From a checkpoint of a small transformer trained on Wikipedia.
Architecture: learned positions, biases.
Training: a variant of Muon for these matrices, 11269 steps.
MLP neurons of a small language model. Each row is named by its layer, matrix (up: input weights; down: output weights) and neuron, and shows model dimensions 240-367. Each number is 500 + 25 x the weight over its row's rms, rounded and kept within 0 to 999. Numbers have three digits each.
After each neuron's rows is what it responds to, as a language model described it from the Wikipedia text at the highest values.

L5.up1932:519503481491492522493492519518465564474534468487514547526544473461505474512510472500507483455463549521521484503564507501512485493490490528492492518459452532504497487468530469449502487511436570493522506523551508482478499462478469480479490502486490468477484512504492526490483504492511485508467524464532469483460477516487514499469490512515496455479492507507488526518511504503523500497458
L5.down1932:530484497501509527497514512552500488489486493563531557503529525504476492484462492463558546543511499462501488565517549467511497524468447488475501536462503507504497502489486508443522467524471478517510482462448490523492481500468464455554502507476526508528504464525508538486490490476478489545502513535479489496455504523503499515481505501496538498558479506510441520525493492538513447505503
Description: First pieces of split words, often names or years in tables and lists, such as the 2 of 2021, A-se-es, M-ae, G-ene.

L3.up2253:456518455528462515485493506489493514488539543515518455509472482481491493522471518525509487499507492490520511542517504491537487552514465482543501490510471477484479486516483492516519451522519475531517474491477510540487552488565540511469481561485503509525524506563492504483487506511504518503485495501493519446496475518496527488472451506475497466436527490525500485554522465528503516482526
L3.down2253:475498489497528506501459471465526488490481488518525514510477496490485516487508526495541531511520477482550537553571487445530503481469485498534492488439534509487530513541536535513464491488509504551517514499523477548464518479516546513495476487474501523490481493523459520472493513496505451505476493494473503516511506515499428504508498457519497501457536450479508537502524494501490471527487
Description: Fires on a capitalized T or its first piece at the start of a name or word, often after a table bar, comma or parenthesis, as in Tokyo, Tamil, Tom, Taylor.

L3.up389:501539525512484531479461499494519488509491469538478505522507523485579507475507498496492500462481492507490521494497515489525506510452503535486512539503520478505521472457526537513507507450501546487479527557504497500504492519510511481555491524494490466450535531436490493485499503505493523478535493475466501497485539518491520513486534503486547489494481455489503512502510535499513504478500
L3.down389:471555514532478519516460517502492499508501503499515456514528517473524522492528532499500500510475459500473482468495530496493483519528500519527473491474501485556497502517500529490523479434505527535460515454515501520492504533525545452506483498498459515477530488488518523510494504487497505480525489493476471486480547516478506523506491481438495446506487508507545511509507518503479499530496
Description: Short word-start pieces, mostly single consonants like s, g, ch, k, that begin a word split into subwords, as in s|incerity, g|ambling, ch|ocolate.

L2.up1981:566468488511443517496482531512453463521522438513486476465490503500529510532527543475486556502489478492528526506545513540549488527505543480495467534472500541531491521464462478475474510511512494506465515509563483468491521476533472506502493542500476510462471510511510471525493486499486533541527486495527493529425509510520506489501519515564528448461482506531512541497527504460513528521471
L2.down1981:544514488529508518510515468443506532501473482549494463484540515486482483496501514473470498533475461506526517422503490511487443518523498517511495499528491543526507540434470521468514484485537509522517475512514510474539523530508502506489482517507489505479470513478500515518567493479509433545494515510483522520524541499485539510508499526519487533535524524493499504465544511536505526541490
Description: Negation words after a subject, such as did not, do not, never, nothing; also first pieces of names in tables and lists, such as Sh(ota), Y(eli), Ex(celsior).

L3.up1859:464506481505488522521464479511543517496482509474513491505460498499517481485523482516495469494464506513476511520486487497528472525531481489531546522505516517494520475449481525557477508500506464555529502550479527446526493486496498500522523497504513529461536492544550518461556511499473494485454509485484487531471492498502525506490518486513492491500532510484511447529512510470528503529466
L3.down1859:478536499484478527491489493541501531533491472545538471507514487507479512501512515524536480486483486533521499532518503457503507464483436487483502481457483495545528483489496530518481528492525509493498514466445515511514454538549488507481492503512477502456496479512520508500492472513521482501539486495513535516528523497492510493487489530524537514501534535508459483491448516473494482514542
Description: Middle or final pieces inside long identifiers and codes, like ISBN, Ensembl or FIPS digits, acronym tails (PDBe, NASDAQ OMX), and infobox values.

L5.up1260:493464487513509525494498500550466506506490501485492512469482494497496514485505524519535526499462485516503491485538469484507511511489471476493535505525485489478514491524490463503467526512472524490534498504436490541498516592487477502504464481485480522495505470500493510513488481547501521515515499454497497508516504459518486494470512470558506520478511447509481494457526490499458555463516
L5.down1260:499502492507544501509498517482555511475522469500545510536516495515450489478542491472529477550471532504479507496517511503456506496496544476503494465542468463514522509459523479510478474467495498509482495478505498488521494476507517526522488460494515478496521493505484497510510471529512505493501527535500504461559467496483499517467480528551460501496502504556502511479479490498518533459510
Description: Words in critical-reception passages that lead into a verdict or count, such as received generally/mixed, 19 crit(ics), a run; elsewhere scattered word pieces and connectives.

L3.up502:484506525472501478537494507504493511550483503517513503497518478519445463513511526537545450448490497473542444532535454477494483539459484488485537479545500484438487479501516481496510508504501494486473508509506465470477490521538488463507484486508542511526480501509472499469509476498529493496522489503530486541510513520523499527503450515459496449492478501511527542482475470515523529500485
L3.down502:492487454492551529478469500519539528492508496494544528488481487479481516486475461528497505518539504496476521468528470510492512540484513504470496567548514542465494497458518548503508480471479521458480493494523514514484533489501528488516535525471454488542500493540525472511505475476526541522500491500480534486490551495514495517503493475499495502465515535493479515536469465488512459462530
Description: Head nouns right after "the", usually "in/of/at the", naming a place, part or thing already mentioned, e.g. parish, ground, school, centre, ship's.

L5.up480:443519480471512512466472488481501481540490521520490532483484494469532509451506506482526476460480505456487482520504489509481483493470525513467490517499497474489474518481511485484454525502485499528429523516487488494464493461479439516506497555536497471492491510452550489492451495513482525508484496526482507438513506532465505484505507532503497502469464497500500452515509539529523517470468
L5.down480:459535485544547517498489515503504509544524463499531495503458498501499502506481503466517471485466490508487472461524506469498458529503459546490536480512472526498502482521505533541519524485527538488512507465542551472498525468547490478467501537478513531468485490532510521492543494563503478483502525493519502554523513422487523480510506503457485487464479559481512491531525526487496531474555
Description: Word right after "the" that opens a noun phrase, such as first, one, more, final, most; also "and" joining co-credit verbs like "produced and composed", plus a few mid-word pieces.

L2.up886:505489510477486517519499486504473475461521513515540502521508468524507501513511465470514491511504489465530512479501462479488458510470528476513486496519547489484526490506513466466476471489540478484482526496509461491537551515502524478476526527523505490468522482514532505520504507453457497481517492518566491514497482489496471498517488487515523485527495493534506521538520487516492480494471
L2.down886:517452490535491509481521454526528490515506516487513495494508497521474527517488484490543500527464480512505564487458525476523473482501516456527501551493513532496507485491493480457484491522496461474505463503486522453499538513504489483422533563519520468511482482484534486490505513529505514474489508516485525517472529482491490494479483498524488452501516563484475509494579448481531481478508
Description: Generic nouns right after "the" that refer back to an entity already introduced, such as the line, the show, the series, the game.

L2.up1861:523522491476482480482491510497474509494475456537546522470503480473467456515467497493507455521514536507455462498525506520513488500500474495498520494446495502486504453445496507479511464503502516498504533519528513538521494543451558439557487494537516493527502469537534500473479531564533502536507444510511503474544461507487465475535491526517504471507498503508547467513486505546481519459467
L2.down1861:488509521492481493575494502510474514479484525481463544520473519488516503484516491549498517531506487486492515566526522519480551513461476519517530508505481508518508508508493521486493480535489507534487501461490452484527466488521483539503539485530509464520464499464507494517537506516529481516472468488511474464476514470505457511480510502520499495529528529482508514513536520522441572528546
Description: Word-final pieces or key nouns in biology and medicine text, such as imm-une, ch-romosome, ster-ile, plus gene and expression; weaker on miscellaneous word pieces.

L2.up1771:503465499521500508468498481463501515521564496519472491518525497536507498464516475536514482534506503485543498488507498453464541507522506486547486493480508541514560473524506492510504495522488448499465522577542517537484494517483490492476506493491511526517494516504541541499505536520505512499475544485506515507495540481531488514492509475548502490497486485451551489505517505536508504480488
L2.down1771:502494480443479535479494507498495512545463493462480510569474502535513539506455460483463501495499508494473511501437472543600511490508473442483491490471508570546498520510493528544511505496470494478496501504515495505504480492472500532461545539516436518506511500476500456505507496466540485518476465458526494473465514511578465517485477503494488458447486502541498460519453522469500539504528
Description: The column separator and following cell text right after an early cell in Wikipedia table rows, especially a number, rank, or win–loss record (e.g. "| Win | 4–0 |", "| 3 | United States").

L2.up1393:524524503523488460511512495504492510532482463541523499520503515500525485508506536490468495529466506509510506513506510480513536502504485515507538457492457469492458516511507492494493508475494485500486510510526476522511481492544551457534488497515496484492471471477472503492482513491531484536477461514510445478500490522522510498475468515527505540489501479516550517461468554489515516499486
L2.down1393:498500517510518481537476522537493503472527505517524480454477508524545516534502503490535527505519475497493470481442500476480531498503493493495451537518481515496501474518488476493508522494488506487507493460552486539491500458520490465444506514488483453504526471499512483495563543531500498497499484530503487533507535529522493538520502468487506524583484533513531507500506536505482510476522
Description: Verbs of judging or labelling someone or something, mostly in review and reception text (calling it, deeming, rated, praised, ranked, nominated), plus Turnout rows in election tables.

L5.up2282:506544475538486468500500500517512520532474465455515505455493482528501468506470491527492512520520505532513517490546533510515503479479509465491537506505500498501485468485511499521490491520513445526519477453508496503541487495498476480525511489525471465497511514496531509513539538568506472482501505541520527469477470508495493522500506539484484511549537491497517475493508501544472486484515
L5.down2282:486537458490486479538564508452508489502486517522498478535538486496540493501495460525516489503507503488472493530508494519543551508472484459516476502477529501489528496514444520468508485496533484475500527499483512521474500488503548509500511522497467458495460483511477483467503492470532511546500548509513562512459506563515510489492523521515472516488517461516525474547499506513470498505532
Description: Short word pieces, digits or periods inside technical terms, citations and table entries, e.g. the g of salivary gland, Vol. 1, B-2.

L3.up811:494488470509487469497495554472471493505560458481459475426514548486541493500486500489493557526487527525524509541450483455471511498514471530475553476506466503493464509506503529480490510511540495536506460547453507460514453507489506522493525468511518528505506528503519494531511465505497533498495504496566471475499489512506525470510492495517512516509460506544462505472474490476476435518475
L3.down811:468477456500509515487453476543514526524516503493545452495528488482479511522476479534495512513469527504487516568449491490525489475532516511479509473460479499525473515502510510498520460503510483508452526503487529490528499468448483496511515506466531536496496494488495497514458474413524516529494460470494497509503522504527510456525518476527496556515531500482501492507501526505473462487515
Description: Tokens that attribute a statement to a critic, publication or source, mostly in reception sections: wrote, of The, critic, stated, review, Times.

L2.up887:517466532480464484539514542506562502547486470526503557517499482480468556500506505470513442486507495499495522503496520499510543484446500502487516491522480530538507479541501504521490504523490515479444476499489484529506508523519505472490543549476518530505501495544511511463531482508491468472484457473529517488498467445479482497464507537489510529467478546470492493500502517489531508494475
L2.down887:487516496487511462499483490538503512476524440493547502504485467483470502501472509469506517452481446544482518535488506558540476473484531516513487562504488521542506477524520512534516469514501515440523483504463462499484454477512514484489547550464511475516511472482522542478530516537489480488464460546484485501518483519500453555481532474506485517487484528482497473471482496512475508449451
Description: The first digit (2 or 1) of a four-digit year right after a month name or comma in dates, e.g. January 2017, November 30, 1896.

L5.up1125:486487498506495476530475514481485506513499485522484522508474512533487529554502488480504521510494492443430519559522494493513540498500518484496484514470465505453483458528483462512540487513456491485427466532500471477451538504504483467499477521488488491505528502503460476465505565495532505509473485482482471510510510537484504491504514485456465521520521553478540488552502529485493482474493
L5.down1125:483485494489484523498490524501503483470506521490499514438499493460496514467489514512497493484541459476447542520513493482536555482480496510511502515503485509474512489492491470500535500485475527481469475467527548497481497497521445517478492491450486507517515458501511520494480530502518510514472495485469499518497499488512478530535512514529492487495545490527491470548516538522459493519498
Description: Separator or lead-in tokens directly preceding a person's name, such as table pipes, list dashes, colons, "=" headings, or "directed by".

L5.up1408:519530454498506551467486522499517456500488499502516505542464476504515498468502535463498507506506475527469528468566466523562445521477467505511487518483507468503528482495530510537466530499473463542495512492484536525516482486503530488498503499489548480547530474485471503514508513479472470551527515458457480535503491506529518502476489494489499501496486551485536496502518441465545505483486
L5.down1408:499517486506481463488491491515453540570496477522552516520504479520505503513456490509494472499476482490528499484495541443489503495520510483507472511456469491501456536486475523506506483482502473503484515435506508515481508505484454455499464488502526545492494517504456516505517533504490468502540507488530544466535535451510507497467492470532459515509544552496520526522475503498532510537480
Description: Fires on a word-start "s"/"S" token split off from the rest of the word, often after "and", "of", a comma, or a line start, as in s|eduction, S|olo, S|emifinals.

L5.up508:494565494492512496516518523445440482421521523478487491513504510490533543514478511505514505503473478481528506515491489542524483519455489489539509478483524527490533469557465459560517502493464467470466489502489515480518506491473500502525438505510530484499506478496530454486457507491516497490513486514469490510509495532461496497487477524549498523485502501542546514536476524477522500483477
L5.down508:498521463518516509471502512481445456411512522535469480474484467460522517491479506534488479512547476474474527503525474494518441507508459510497527464515446470477496513511476483468515506486475487454487501511497514488501521523502530503494498507532523520477463506468517523483478537515515456484468527536505543511510481505480513479474475499513522472473489502544531499511477515545496507499528
Description: Word-initial pieces cut from a longer token: mostly the "2" that opens 2000s years (2|012, 2|024), plus a lone T opening titles or names (T|ootsie, T|attoo, T|amil).

L2.up1416:474486536496514512482485517488504507496498502525511444499497496520495491455511518557483510460486452516471491541497472520518502456472505490514496533483523497521525464519523479480456536512452517479531527501538502466510538518531514476528490486519467506482519504516518551469502469483490520520472507539517498502470494519467505516480494492509562466518526524477460476489569502472526542486473
L2.down1416:474480453516492502470516539507525520547471514515453532491522535477512472500520501502496485471480476529513495494505529487488484466494489549504468503503491493463507519497506480488472505499488519532541541458508498482478516512496512501508550505538452501527528457518487511480491481509489510528471537510469484488534475481504493488515483496502557510509496482486488480477502489467499485507514
Description: Short word-start pieces ending in e or o that break a word before another vowel, often in tables and names: Se(ed), Se(a), Be(ihai), F(ee), Ro(of).

L3.up2133:516543507475510494481510508479520517506528466485458554539547477521512516521474496504510550487515503518504460498523468514512525498504458507550483538443469499519488485496475468498536534447518500499450476544482549487520473528499481496507511479497483467509526499435526516476456495509499493526505443474527478488483509530502512526520530460534506454500512523503505500520447474487495518482485
L3.down2133:511501487485511495514495472476517509530518524498503517483465475517523501476507526520491518527476577561473483519516487506509557478540524554490501497491473483463518493497496475541496527441541486519486532471504481514477444536514476451496524478482473523461469504499506506489487491492516492504480511552479543476466491522507483497525523469532487501496515492503468543513484481534495539508520
Description: Pipe cell separators, list dashes, semicolons and colons in Wikipedia tables and lists, mostly right after a name such as "Charlie Oliver |".